MLP neurons of a small language model. Each row is named by its layer, matrix (gate and up: input weights; down: output weights) and neuron, and shows model dimensions 672-735. Each number is 50 + 15 x the weight over its row's rms, rounded and kept within 0 to 99. A neuron's up and down rows have the sign that makes its largest values positive.
After each neuron's rows, "fires after" lists the tokens most often just before its 100 highest values on Wikipedia text that the model never trained on.

L2.gate440:71 55 60 60 60 43 79 50 62 64 47 44 42 78 75 31 67 60 74 43 41 35 63 55 43 32 55 82 71 45 34 42 71 62 36 35 40 50 53 50 54 58 49 32 51 72 32 51 41 61 53 47 40 49 58 53 57 41 73 22 69 68 43 42
L2.up440:43 55 50 24 73 41 89 68 36 44 28 60 36 52 18 46 32 75 76 57 38 84 60 59 68 35 31 71 53 53 33 53 63 28 48 41 67 61 38 65 27 21 43 26 46 72 73 57 47 67 56 51 59 08 66 25 56 29 29 33 52 48 51 72
L2.down440:44 50 42 54 63 47 41 39 25 55 61 61 40 52 27 41 33 66 54 54 62 63 41 67 61 33 60 66 36 40 43 51 52 52 56 31 36 41 48 42 67 51 40 63 52 54 44 57 76 40 55 76 68 64 62 13 67 65 46 58 31 30 84 70
fires after: " =", "\n", "-", "."

L2.gate1071:61 68 58 54 12 35 47 53 54 47 45 43 34 54 54 51 36 59 37 62 49 40 50 44 63 45 65 39 41 61 74 47 52 24 72 60 36 63 62 34 60 60 26 62 39 51 62 21 62 68 45 83 46 31 55 40 55 67 49 37 52 43 63 66
L2.up1071:65 59 59 34 55 37 66 45 35 37 48 66 47 65 61 61 36 70 50 36 34 61 66 42 68 60 44 58 35 65 81 51 64 48 67 33 54 38 18 37 39 76 29 36 59 37 45 60 67 62 52 84 54 66 42 64 57 46 40 53 27 59 45 74
L2.down1071:76 42 50 45 16 67 49 44 67 47 20 48 44 64 72 65 35 61 64 53 49 65 71 55 75 45 80 62 46 70 62 64 72 45 54 39 60 45 60 59 56 57 83 29 77 72 39 55 57 47 64 66 56 31 49 32 62 67 68 84 44 45 49 62
fires after: "\n", "-"

L2.gate715:49 48 52 52 22 28 57 32 52 59 57 56 23 72 11 66 63 44 60 59 76 33 55 73 36 31 37 43 63 53 38 43 57 31 87 37 51 61 48 30 51 31 54 65 51 51 85 36 51 21 43 71 61 74 57 46 59 36 44 46 67 65 49 81
L2.up715:42 63 34 84 31 35 54 51 50 64 61 57 53 43 32 64 43 14 80 48 45 58 46 52 62 27 42 40 62 42 50 94 56 39 76 63 57 24 53 68 75 40 58 43 40 77 73 43 67 30 51 41 41 61 78 67 49 57 24 55 25 53 78 37
L2.down715:43 29 38 55 28 64 57 39 40 54 32 37 44 48 56 29 70 61 68 75 42 67 41 65 51 47 38 28 38 69 50 53 41 25 51 45 64 17 52 12 44 35 34 71 48 52 66 54 65 57 70 70 63 34 45 59 64 58 29 37 51 43 37 67
fires after: "\n", " his", " their", " and"

L2.gate7:15 43 65 81 32 18 48 68 89 66 63 99 61 62 47 62 60 58 48 27 24 54 53 61 89 48 45 29 56 18 67 28 26 61 54 48 47 61 62 44 47 51 24 63 43 49 52 64 72 55 26 61 27 33 86 40 73 46 71 50 60 36 56 49
L2.up7:32 56 55 46 55 25 66 64 54 40 60 49 53 50 72 70 76 75 30 54 48 27 57 39 67 62 46 37 43 60 52 10 42 45 58 71 32 65 37 63 26 56 27 49 61 50 60 24 61 66 38 36 50 58 69 59 71 41 70 33 56 50 52 61
L2.down7:29 27 22 30 33 43 46 26 56 62 69 65 43 53 36 60 55 70 44 58 46 63 52 48 83 66 44 54 64 44 64 27 31 57 52 34 60 49 74 79 31 69 56 87 45 77 59 54 39 53 47 60 60 32 66 45 47 42 64 70 49 51 68 50
fires after: "\n", "-"

L2.gate934:68 36 36 41 56 40 50 75 48 47 59 58 20 28 28 43 53 41 39 37 61 50 55 34 38 67 40 16 44 48 68 47 50 43 60 43 49 48 49 48 60 41 48 57 69 17 36 35 38 48 46 39 61 20 15 64 63 52 84 58 66 37 43 85
L2.up934:35 21 63 53 38 16 60 42 54 49 58 33 50 56 38 71 51 54 68 55 52 63 50 12 72 44 44 46 41 54 58 47 53 67 77 25 50 43 53 43 71 46 76 34 47 32 56 23 55 62 44 44 63 56 46 51 57 39 71 48 58 43 09 52
L2.down934:52 40 54 58 56 30 49 48 50 49 66 31 36 46 35 33 33 74 20 60 44 53 67 59 28 64 62 70 64 57 52 34 79 61 42 54 42 59 25 38 33 31 65 53 44 42 58 35 48 57 68 55 43 54 44 48 73 49 72 42 46 46 59 45
fires after: "\n"

L2.gate1087:33 30 61 61 60 67 55 27 68 44 24 40 67 24 26 91 60 53 63 65 49 39 52 43 58 50 38 46 44 41 42 44 64 35 33 43 35 52 67 29 63 75 77 65 33 51 64 68 87 46 52 40 50 32 45 62 62 45 73 60 55 81 44 51
L2.up1087:76 65 65 71 43 38 53 40 32 46 30 47 79 36 45 58 46 26 56 48 63 62 37 41 82 50 35 59 29 28 18 56 37 49 60 43 47 65 29 57 50 45 43 50 48 51 58 35 56 43 31 44 55 30 61 33 51 52 48 40 31 64 49 48
L2.down1087:60 58 55 55 33 59 44 56 46 54 26 56 52 41 54 70 56 31 43 69 48 56 40 49 47 49 27 44 54 38 17 33 43 44 43 32 43 62 43 67 60 55 48 72 49 46 49 46 52 44 43 78 42 64 45 43 49 60 57 25 82 53 59 72
fires after: " the", "|", "-", ":", "\n", " |"

L2.gate47:30 58 31 55 36 53 59 53 47 18 84 37 41 33 71 49 61 50 76 60 61 36 51 48 64 52 47 50 38 33 57 57 60 50 57 49 53 68 44 58 50 33 43 55 67 36 61 36 47 46 77 39 42 74 73 78 68 38 60 36 52 34 67 46
L2.up47:44 28 53 54 31 54 90 52 43 47 85 20 99 35 24 57 47 48 75 58 47 67 56 62 64 47 48 73 58 54 50 76 57 40 29 45 61 56 53 23 43 72 53 29 66 56 58 62 45 45 47 61 53 54 41 48 69 44 61 65 57 46 54 38
L2.down47:54 46 44 71 47 43 53 53 64 62 64 44 50 33 43 50 69 41 51 36 52 59 27 56 27 43 62 45 59 41 60 65 46 55 62 15 07 41 58 22 52 36 60 45 68 53 74 51 33 62 61 70 49 54 71 50 61 68 67 40 62 58 38 72
fires after: ",", "."

L2.gate1647:45 30 56 64 24 43 55 60 53 58 75 24 39 47 60 56 68 52 48 57 56 38 43 37 47 27 37 23 54 48 60 39 38 76 41 64 25 44 72 31 44 29 51 34 39 32 77 18 75 48 34 66 46 30 50 27 35 50 90 48 72 28 61 34
L2.up1647:52 44 64 94 52 48 64 56 33 47 66 56 43 40 69 38 47 58 60 73 51 58 39 41 43 14 65 46 32 57 40 63 32 62 37 48 57 44 62 18 42 37 34 28 44 37 60 37 62 59 58 58 67 51 38 35 29 43 59 61 56 46 55 31
L2.down1647:35 37 64 79 40 66 49 51 12 22 57 35 53 54 72 54 46 42 39 22 62 36 81 57 54 46 52 41 49 51 67 45 40 59 72 65 22 72 57 54 60 38 56 76 68 67 55 74 41 67 48 39 41 52 37 64 53 52 74 94 73 45 56 43
fires after: "\n"

L2.gate301:37 37 27 71 46 46 45 61 21 44 70 65 46 59 64 33 41 41 23 82 61 19 53 55 51 37 54 49 31 48 48 49 69 42 69 43 59 54 53 55 78 64 53 63 48 56 34 48 31 59 45 48 23 71 72 63 60 45 62 55 41 69 54 34
L2.up301:48 48 67 53 45 59 70 82 33 61 58 25 57 72 28 46 32 53 54 81 34 58 70 76 44 43 39 59 27 42 59 44 79 47 81 41 69 30 72 74 60 66 46 44 56 72 54 76 53 39 34 50 61 64 54 47 46 69 28 51 39 62 74 53
L2.down301:56 65 49 45 31 66 35 56 10 47 80 60 45 51 32 44 80 52 46 62 49 56 64 65 36 54 35 39 24 54 61 61 38 49 48 69 55 48 70 55 63 33 47 48 63 55 53 74 51 27 55 29 69 45 48 30 66 40 48 50 55 47 59 57
fires after: "-", "\n", " (", " \"", "–", " and"

L2.gate1035:39 77 31 81 65 16 69 66 74 47 31 53 43 64 46 41 52 46 58 37 50 26 72 51 47 35 54 48 51 04 24 48 43 40 54 32 57 73 36 72 52 64 66 60 77 45 22 53 48 38 65 47 24 63 39 28 45 77 19 73 63 40 43 43
L2.up1035:44 61 38 44 50 36 42 45 66 53 04 47 50 31 19 60 42 32 43 61 64 40 58 20 68 31 33 60 46 45 48 29 25 43 49 33 52 23 33 45 56 73 68 55 46 36 55 44 51 50 84 65 55 56 43 52 50 55 77 46 32 53 66 35
L2.down1035:46 38 45 75 51 53 68 59 76 83 44 52 37 52 48 29 55 47 67 55 75 41 73 47 32 49 43 28 38 52 52 71 21 37 33 48 50 85 45 59 76 50 62 72 56 48 39 65 60 72 34 54 61 42 68 31 68 63 19 65 78 69 50 66
fires after: ".", ",", " $", " about"

L2.gate1344:63 29 36 25 59 48 49 38 39 33 74 61 37 69 67 11 46 30 66 44 49 52 71 59 57 60 28 46 71 29 35 73 55 52 48 29 37 80 43 56 49 62 53 48 43 64 69 53 40 67 59 62 39 43 60 54 46 50 55 19 63 64 18 43
L2.up1344:63 27 36 44 42 15 44 46 42 48 50 64 64 72 71 38 52 60 66 44 49 65 42 38 37 56 39 62 44 52 34 65 56 39 55 19 52 61 55 74 53 41 63 47 65 55 80 50 14 65 39 63 59 39 42 39 43 37 59 19 36 89 44 51
L2.down1344:59 15 60 48 50 46 58 53 66 26 51 75 57 66 47 65 65 45 47 51 48 49 72 52 30 53 34 85 72 29 25 54 47 43 71 32 56 47 58 62 57 54 75 40 59 34 75 53 53 60 55 51 39 25 43 68 44 34 59 49 59 52 69 60
fires after: "==", " and"

L2.gate1539:40 56 62 34 21 75 38 50 30 29 62 69 57 64 49 39 55 16 57 66 37 36 49 50 77 56 65 67 44 68 44 40 68 50 38 29 49 73 53 56 42 54 61 50 66 43 48 26 44 78 79 74 41 52 66 39 56 34 43 65 49 30 61 21
L2.up1539:39 57 44 56 37 75 42 62 39 56 36 81 45 48 39 19 63 71 57 34 61 29 31 37 48 81 27 56 63 64 46 54 42 73 58 56 59 57 42 53 40 65 47 66 31 56 42 65 50 52 64 29 72 43 55 41 67 82 79 31 27 79 69 63
L2.down1539:46 51 80 59 62 68 38 54 29 72 48 28 66 67 51 46 56 67 43 44 30 11 13 40 71 53 50 47 48 45 57 17 50 41 55 55 41 48 52 71 67 58 64 47 57 66 46 45 65 61 62 65 61 56 57 61 58 48 64 50 69 57 42 33
fires after: " |", ",", ";"

L2.gate651:54 57 45 43 48 47 52 73 61 58 78 39 66 77 62 57 43 08 69 27 44 68 55 28 48 56 35 51 29 37 50 40 40 59 27 47 46 33 42 28 56 64 27 47 47 66 58 40 37 66 80 28 67 75 58 33 62 61 52 61 67 41 40 45
L2.up651:43 69 43 17 54 48 23 30 45 39 70 20 44 66 40 32 36 53 61 47 41 46 52 48 29 47 35 44 43 26 65 36 52 70 61 50 35 38 41 34 47 50 34 41 50 54 60 77 59 42 46 52 48 62 38 49 30 27 36 45 46 37 52 44
L2.down651:48 30 49 71 89 45 40 66 66 64 44 38 77 47 43 58 64 50 39 43 51 48 26 47 51 43 39 24 52 56 38 87 33 50 41 86 63 32 34 49 58 35 07 53 41 42 67 69 56 66 54 02 52 58 39 68 39 61 73 75 50 58 30 40
fires after: "|", "\"", "-"

L2.gate204:45 34 22 68 76 30 45 38 40 17 54 47 54 66 49 47 61 55 66 81 14 40 67 46 56 37 27 47 72 50 48 42 42 45 64 29 56 34 54 46 38 41 68 43 45 37 45 44 43 53 50 54 18 47 06 54 33 73 77 21 52 28 56 64
L2.up204:59 44 39 46 27 58 45 20 61 53 36 51 73 65 60 39 51 39 28 76 50 70 41 54 69 33 35 52 63 68 45 51 47 68 47 40 78 44 81 46 62 59 72 47 76 59 50 57 58 58 42 52 59 43 24 69 45 48 52 51 19 48 59 57
L2.down204:51 32 44 38 45 43 40 33 60 33 45 68 55 82 56 21 70 37 35 29 61 56 59 58 54 29 23 53 58 45 37 39 40 56 54 41 64 69 48 63 55 65 66 44 52 52 50 60 64 48 43 58 47 70 65 33 74 47 58 60 23 68 48 58
fires after: " |", " in", " the", " to", ",", "."

L2.gate1368:72 38 70 49 49 57 38 65 29 54 39 53 37 50 60 68 64 75 66 57 46 68 32 59 73 56 59 52 71 50 47 56 74 38 83 45 46 67 58 49 46 54 52 23 52 70 45 51 36 54 65 31 51 44 48 58 70 54 77 33 44 51 50 57
L2.up1368:43 14 38 40 87 54 49 64 32 50 64 47 52 53 47 26 30 33 67 43 32 39 58 71 61 47 23 49 66 35 51 36 63 72 49 47 58 50 32 58 47 32 31 41 60 66 52 36 67 44 28 80 55 42 47 81 78 46 50 54 39 46 35 29
L2.down1368:33 64 61 38 80 50 61 75 56 44 52 41 62 27 38 41 33 40 74 06 65 63 35 67 36 45 61 68 68 48 34 48 32 32 40 43 34 39 49 14 30 72 36 60 48 54 33 70 77 55 64 54 67 37 51 45 52 34 64 61 58 47 59 64
fires after: "\n", " https", " |", " Par", ":", " Bh"

L2.gate126:55 28 61 50 84 48 62 29 40 51 43 37 57 28 54 56 53 55 54 55 46 44 52 72 69 45 64 47 52 50 19 47 63 59 44 55 48 68 65 21 52 53 71 36 58 59 58 33 51 51 51 56 40 54 67 16 68 76 58 62 66 57 40 36
L2.up126:35 39 55 57 54 62 72 36 34 59 62 37 40 30 47 97 45 48 81 74 49 77 53 49 46 63 59 39 43 31 35 65 55 70 38 51 50 68 61 38 74 51 47 52 26 64 38 50 14 37 38 38 48 44 64 26 38 49 72 44 53 51 15 37
L2.down126:44 29 37 71 34 69 53 57 67 44 35 46 34 45 51 62 30 50 44 46 68 19 48 81 29 67 54 45 61 68 71 49 69 64 49 71 48 80 68 46 53 32 39 61 53 69 85 39 45 19 38 26 50 49 43 38 37 41 61 41 57 39 67 57
fires after: "\n", ".", "==", ",", " United", " it"

L2.gate845:61 37 44 42 77 60 42 72 46 56 50 63 48 65 65 31 41 61 46 47 32 38 47 56 45 57 40 65 62 48 49 57 80 64 40 71 29 32 47 35 28 67 54 54 23 79 10 55 26 26 35 44 54 41 40 73 64 63 79 52 50 44 43 51
L2.up845:36 49 51 43 52 61 54 48 34 26 48 50 33 63 78 57 44 48 45 46 25 42 49 78 54 55 01 49 49 41 54 49 47 50 26 57 53 35 73 70 23 78 37 16 48 60 54 54 46 31 31 62 34 39 66 59 49 57 16 56 35 51 52 63
L2.down845:78 61 77 39 63 51 40 44 42 49 42 18 43 50 74 26 44 36 35 40 48 28 54 43 59 42 57 49 72 49 63 84 31 62 32 63 50 46 68 59 62 65 46 53 49 56 41 45 57 63 43 55 59 41 27 61 62 49 20 59 62 49 69 50
fires after: "==", "\n", " was"

L2.gate216:47 40 59 18 61 49 48 60 65 68 53 30 36 46 33 45 74 28 53 43 53 74 27 30 34 19 24 45 44 21 74 60 67 63 30 18 66 56 59 58 82 59 54 52 34 66 66 27 55 47 35 24 40 49 60 22 66 50 52 48 39 41 28 75
L2.up216:63 40 33 32 41 46 43 43 38 59 85 61 17 59 41 39 58 53 70 59 40 73 41 60 55 43 67 46 40 43 53 55 35 29 93 61 44 79 34 53 69 66 32 73 25 49 66 25 59 52 23 26 32 68 66 41 61 54 52 44 37 59 38 44
L2.down216:50 58 39 45 35 39 56 53 33 45 35 15 55 43 60 63 18 47 40 61 35 34 52 49 25 68 51 43 64 46 60 37 55 84 89 48 55 41 18 48 51 42 41 49 36 77 45 24 48 45 36 67 54 50 71 48 70 46 68 48 33 51 37 52
fires after: " |", ",", "|", "-"

L2.gate1589:52 58 54 65 35 63 53 61 48 53 77 72 50 30 55 59 41 21 41 48 73 48 47 69 65 27 80 74 86 49 54 47 40 17 44 68 43 45 69 56 56 47 82 23 32 64 55 58 55 72 47 63 60 64 44 44 44 52 56 58 39 40 46 49
L2.up1589:56 30 75 64 49 52 34 45 46 52 54 66 54 54 47 49 77 42 32 55 16 61 53 37 29 61 62 40 61 38 47 73 49 44 32 41 73 62 57 41 46 30 36 53 19 55 48 62 30 38 36 49 41 79 53 45 75 62 40 61 56 61 53 59
L2.down1589:58 49 56 40 51 55 53 56 59 47 56 24 53 48 61 46 81 55 80 31 28 61 43 36 69 24 76 71 79 74 67 81 61 36 28 57 34 70 16 63 47 34 54 35 75 28 50 46 66 43 38 66 43 55 52 37 62 16 24 47 62 53 68 71
fires after: " the", " The"

L2.gate1587:33 42 51 54 39 40 48 32 48 50 40 59 65 81 60 60 31 30 57 35 38 60 73 56 77 56 35 65 65 47 52 48 45 59 62 48 55 35 62 47 61 35 76 58 40 43 31 43 44 76 37 38 66 69 55 49 48 55 44 72 67 11 49 50
L2.up1587:36 38 41 56 35 50 56 40 27 36 48 68 68 42 41 27 53 53 34 45 58 35 47 46 81 69 55 66 71 42 53 62 61 51 40 34 56 64 52 47 54 41 34 60 36 47 44 50 40 75 56 54 47 60 44 39 30 33 78 43 81 37 50 63
L2.down1587:58 59 70 40 52 51 43 65 73 58 41 65 77 29 48 45 46 53 56 75 80 54 15 43 39 60 51 59 58 54 23 63 66 29 22 47 45 56 76 60 60 79 59 80 58 66 42 40 33 79 39 67 38 72 65 80 54 68 67 26 55 36 57 87
fires after: ".", " of", ",", " to", " but"

L2.gate1512:79 66 29 61 34 37 66 56 31 73 78 29 65 52 68 48 43 57 79 70 72 29 74 44 48 42 48 50 78 33 41 57 43 62 49 65 11 28 53 65 70 46 42 75 41 30 74 55 58 34 38 34 58 53 42 41 42 44 54 55 36 60 34 58
L2.up1512:59 55 66 39 40 60 46 46 73 32 56 70 33 35 57 49 57 61 40 45 67 41 62 54 21 42 32 50 41 54 32 49 39 60 43 48 44 63 68 54 70 41 51 63 78 62 50 59 53 40 33 53 56 50 31 58 38 43 86 32 46 75 60 66
L2.down1512:28 45 46 50 48 54 69 51 43 22 82 68 51 54 40 61 49 80 40 46 45 75 33 14 37 53 52 72 61 45 00 58 48 77 50 67 36 62 38 69 54 47 29 78 65 47 44 67 47 85 39 48 53 73 74 60 62 42 50 73 22 63 50 62
fires after: "|", "–", "-", ".", " U", "\n"

L2.gate238:67 34 42 50 61 33 48 53 42 82 57 47 56 48 57 23 52 46 49 42 56 18 41 64 59 64 63 69 85 19 17 45 37 56 31 51 62 43 62 46 44 38 55 51 51 41 44 62 55 36 48 18 41 26 63 33 69 74 34 29 73 54 48 46
L2.up238:45 30 62 50 18 27 24 58 47 40 65 57 64 50 59 21 59 56 53 26 47 69 62 47 45 28 59 70 45 42 51 55 44 45 66 56 31 63 63 51 51 42 50 41 52 35 33 45 47 46 59 37 59 51 40 47 41 55 53 70 71 26 63 53
L2.down238:44 43 33 49 17 46 34 51 68 28 62 61 69 55 30 55 51 60 28 37 32 59 27 43 41 52 50 55 64 60 46 54 34 66 44 45 37 68 43 63 37 57 36 47 32 44 49 34 36 37 41 45 93 42 30 43 54 56 44 63 40 56 46 43
fires after: ",", " that", " when", " but", " because", " and"

L2.gate1383:15 41 53 67 59 53 57 69 31 55 65 51 48 58 35 57 43 58 67 17 46 61 50 30 28 58 20 57 41 67 25 48 22 39 21 67 59 64 96 35 59 41 45 46 39 22 39 42 37 45 60 64 32 56 41 27 70 34 63 46 43 68 40 35
L2.up1383:62 40 87 20 42 43 58 60 39 39 75 31 37 56 61 50 44 84 32 43 48 43 66 56 48 52 48 66 45 70 72 49 38 45 41 43 35 54 44 31 26 76 34 41 78 26 47 34 34 71 69 67 32 61 40 11 40 25 67 18 39 55 51 62
L2.down1383:40 43 28 59 68 45 60 32 18 41 62 68 32 60 43 48 31 87 48 39 54 64 49 43 44 38 37 44 50 54 49 45 63 50 19 49 40 57 41 48 52 57 78 33 47 41 47 24 44 71 40 67 46 49 50 24 40 51 73 65 48 61 45 85
fires after: "\n", " Succeeded", " Preceded"

L2.gate1100:38 39 37 42 35 54 53 58 62 26 33 31 31 54 31 27 65 50 52 62 51 48 57 60 50 26 46 63 39 34 43 21 46 42 69 40 68 28 45 53 58 72 50 79 37 61 49 34 28 62 52 57 33 57 44 53 37 62 55 55 48 77 33 62
L2.up1100:39 42 55 75 46 21 75 61 40 24 53 54 72 41 78 41 47 46 50 81 46 80 68 46 42 27 50 72 40 52 58 66 65 40 44 56 27 24 46 50 33 47 67 55 67 77 48 69 41 72 54 58 73 30 34 54 49 28 61 60 44 35 07 51
L2.down1100:30 47 51 70 28 61 69 46 47 57 49 55 31 58 71 46 10 36 38 60 21 52 84 69 67 34 28 66 28 50 78 78 48 48 49 67 54 52 63 38 38 26 36 50 58 59 61 12 25 49 57 57 48 13 51 62 85 56 45 53 61 46 48 39
fires after: " —", " 0", " |", "\n", " 1", " 2"

L2.gate33:67 59 13 26 52 48 45 54 37 68 44 50 53 51 29 66 44 53 65 54 66 76 31 66 27 38 62 47 48 63 70 22 55 50 51 45 43 54 46 31 40 71 21 57 71 67 24 73 63 64 61 28 67 72 35 56 41 44 54 24 43 52 41 19
L2.up33:26 75 38 52 51 65 37 46 50 48 60 37 38 52 40 48 69 56 50 41 42 43 62 46 58 61 81 50 76 54 43 50 71 36 34 66 54 43 51 27 44 34 30 55 50 57 54 74 33 42 45 49 42 41 68 59 66 44 85 66 73 41 52 73
L2.down33:50 64 53 35 48 25 52 73 64 55 51 46 66 40 40 48 44 51 36 58 49 50 64 46 54 48 60 64 72 65 58 55 33 35 33 59 52 42 51 55 61 47 50 24 39 65 61 58 24 25 40 57 40 60 61 62 41 37 54 63 43 54 53 43
fires after: "."

L2.gate1617:63 35 41 52 24 36 80 56 44 46 39 60 60 60 35 06 51 61 51 41 47 48 61 68 20 49 40 64 77 28 67 34 40 39 39 55 34 31 49 34 21 38 62 38 46 50 23 62 71 34 50 68 26 28 31 00 30 62 58 43 38 14 72 51
L2.up1617:31 49 78 92 45 55 55 48 46 65 63 59 55 70 54 58 64 56 68 41 57 71 41 53 49 61 35 58 36 55 84 51 49 53 42 23 47 54 51 57 41 45 44 37 65 13 60 76 72 58 50 52 40 52 39 42 31 60 69 45 54 41 68 62
L2.down1617:57 77 13 68 57 49 56 46 81 67 65 51 36 43 46 41 44 59 42 71 24 55 52 30 53 47 35 44 73 64 63 60 40 72 80 64 50 47 52 89 40 56 40 62 67 53 50 36 44 75 44 43 13 17 29 30 66 42 46 59 38 57 31 49
fires after: ".", "\n", ")."

L2.gate609:58 35 57 50 55 37 44 38 41 63 16 51 32 45 68 46 54 51 31 27 74 55 35 68 88 63 41 58 53 53 47 71 58 58 56 28 80 45 62 43 49 45 40 49 70 61 40 38 60 69 63 50 71 62 49 46 59 58 58 64 66 49 55 38
L2.up609:49 55 60 56 65 41 49 50 63 46 17 64 63 71 41 63 43 77 66 57 36 46 33 54 59 49 48 43 30 53 34 64 75 43 41 37 56 52 58 44 37 51 63 37 63 68 47 34 44 61 65 35 38 34 53 44 30 31 55 19 32 56 70 34
L2.down609:55 48 60 76 35 32 61 45 48 61 69 42 53 61 48 77 29 69 69 40 39 30 60 35 63 44 69 42 48 63 33 60 49 16 58 36 68 62 62 59 40 20 41 48 64 44 66 33 67 57 78 54 77 19 62 56 34 34 46 57 38 42 61 59
fires after: " |", "\n", "-", " -", " a"

L2.gate800:46 49 57 42 43 47 42 52 32 37 61 37 33 59 42 53 49 61 72 50 32 52 40 34 72 26 58 44 34 63 36 68 54 76 53 55 40 46 35 69 72 27 38 46 59 63 72 41 32 53 42 26 58 47 69 68 38 59 35 48 27 45 64 53
L2.up800:48 37 67 60 56 23 67 19 75 50 63 54 59 63 39 82 28 40 43 42 55 39 48 70 58 64 39 40 22 37 49 87 72 47 68 52 50 62 67 69 12 58 43 70 27 52 42 59 25 60 47 73 48 46 34 55 28 71 63 48 48 58 61 47
L2.down800:58 46 74 58 54 53 61 35 54 46 54 75 57 53 39 42 44 65 31 39 29 52 41 72 57 19 43 69 38 23 46 67 67 79 55 36 23 75 55 71 48 61 25 61 48 44 46 48 38 61 43 46 50 66 59 51 59 53 31 38 51 55 51 70
fires after: " |", "|", " 1", "|---|---|---|---|", "==", "\n"

L2.gate1160:77 45 40 34 49 59 53 41 55 36 69 56 60 36 74 39 40 54 60 51 59 50 56 60 56 56 30 74 68 34 40 62 47 67 13 66 64 64 26 58 49 51 27 44 44 77 75 49 69 49 46 66 53 38 57 59 42 59 73 41 67 41 40 77
L2.up1160:61 61 27 51 39 29 31 44 45 61 41 53 43 50 51 40 37 53 71 39 63 62 46 58 72 32 37 55 65 37 56 44 62 55 58 63 67 54 09 27 33 58 24 49 26 53 95 64 52 35 45 31 55 51 68 59 51 50 50 59 73 50 62 58
L2.down1160:53 38 47 42 44 48 53 46 51 76 48 66 44 63 12 72 25 39 56 57 61 55 51 47 50 37 38 26 61 35 61 39 34 59 43 48 45 61 24 30 62 38 42 53 51 58 52 53 58 30 56 72 65 47 29 58 64 65 67 27 74 42 62 31
fires after: "\n", "-", " of"

L2.gate37:48 35 43 59 29 49 61 71 52 43 43 61 43 56 27 39 27 52 16 46 47 43 37 51 49 52 43 62 51 54 65 52 43 37 50 56 46 61 28 43 50 56 37 52 44 35 27 70 45 25 55 69 35 41 25 31 30 36 55 45 47 33 47 48
L2.up37:74 44 44 98 45 53 58 72 48 52 69 52 61 28 28 59 59 58 28 46 45 51 49 62 70 67 51 47 46 16 66 73 39 47 52 69 63 46 40 64 44 51 38 60 58 65 48 71 49 36 24 63 48 56 48 73 31 37 39 56 54 34 37 44
L2.down37:60 53 65 29 55 19 36 33 29 57 46 24 10 37 59 39 70 51 51 57 46 26 22 24 51 46 58 68 33 55 43 60 49 45 36 60 45 53 59 75 30 47 42 36 80 62 51 16 38 52 74 41 69 50 47 27 45 48 45 60 59 69 42 38
fires after: " the", " Civil", " The", " a"

L2.gate500:56 64 36 40 69 84 60 50 52 32 47 51 74 45 41 32 49 55 45 51 71 31 62 50 65 67 55 39 34 54 46 73 46 56 48 51 45 52 50 71 33 73 19 34 57 69 33 40 78 50 76 78 25 55 38 71 27 36 40 50 59 58 30 42
L2.up500:48 45 38 54 69 49 62 58 21 44 34 40 68 25 48 52 32 48 51 39 67 71 43 79 59 62 16 77 47 47 56 68 37 43 33 35 46 23 43 36 54 69 42 31 62 48 60 58 48 51 62 55 60 48 51 66 60 71 36 63 63 60 30 31
L2.down500:20 23 64 45 54 49 65 53 41 28 39 47 63 50 51 38 43 68 71 39 47 52 35 70 72 66 31 53 40 60 35 46 71 73 44 52 50 41 62 44 69 46 67 62 55 56 54 61 59 53 46 70 72 73 50 52 64 63 42 73 58 36 70 17
fires after: " |", " was", ";", " took"

L2.gate1487:30 24 45 39 64 67 72 53 65 94 59 36 44 52 56 63 44 51 64 57 52 44 50 72 46 42 49 47 45 49 54 31 68 50 60 69 60 55 40 26 73 55 53 38 70 64 70 75 40 82 58 43 53 33 55 31 38 40 52 57 51 48 51 62
L2.up1487:36 50 27 43 56 54 36 88 36 79 56 45 18 48 58 48 41 53 61 51 40 61 45 55 41 18 40 41 70 31 59 31 35 45 45 56 58 29 69 40 47 39 61 70 53 72 78 44 44 22 65 42 39 34 68 62 29 41 67 63 51 39 27 58
L2.down1487:65 43 37 35 51 20 46 57 58 47 64 55 72 35 48 91 57 20 63 73 67 41 63 59 37 54 80 43 83 22 62 49 63 34 53 65 73 67 44 53 60 49 56 33 47 26 57 64 61 50 72 79 50 31 55 51 20 45 82 53 39 51 30 57
fires after: ".", "\n", " In"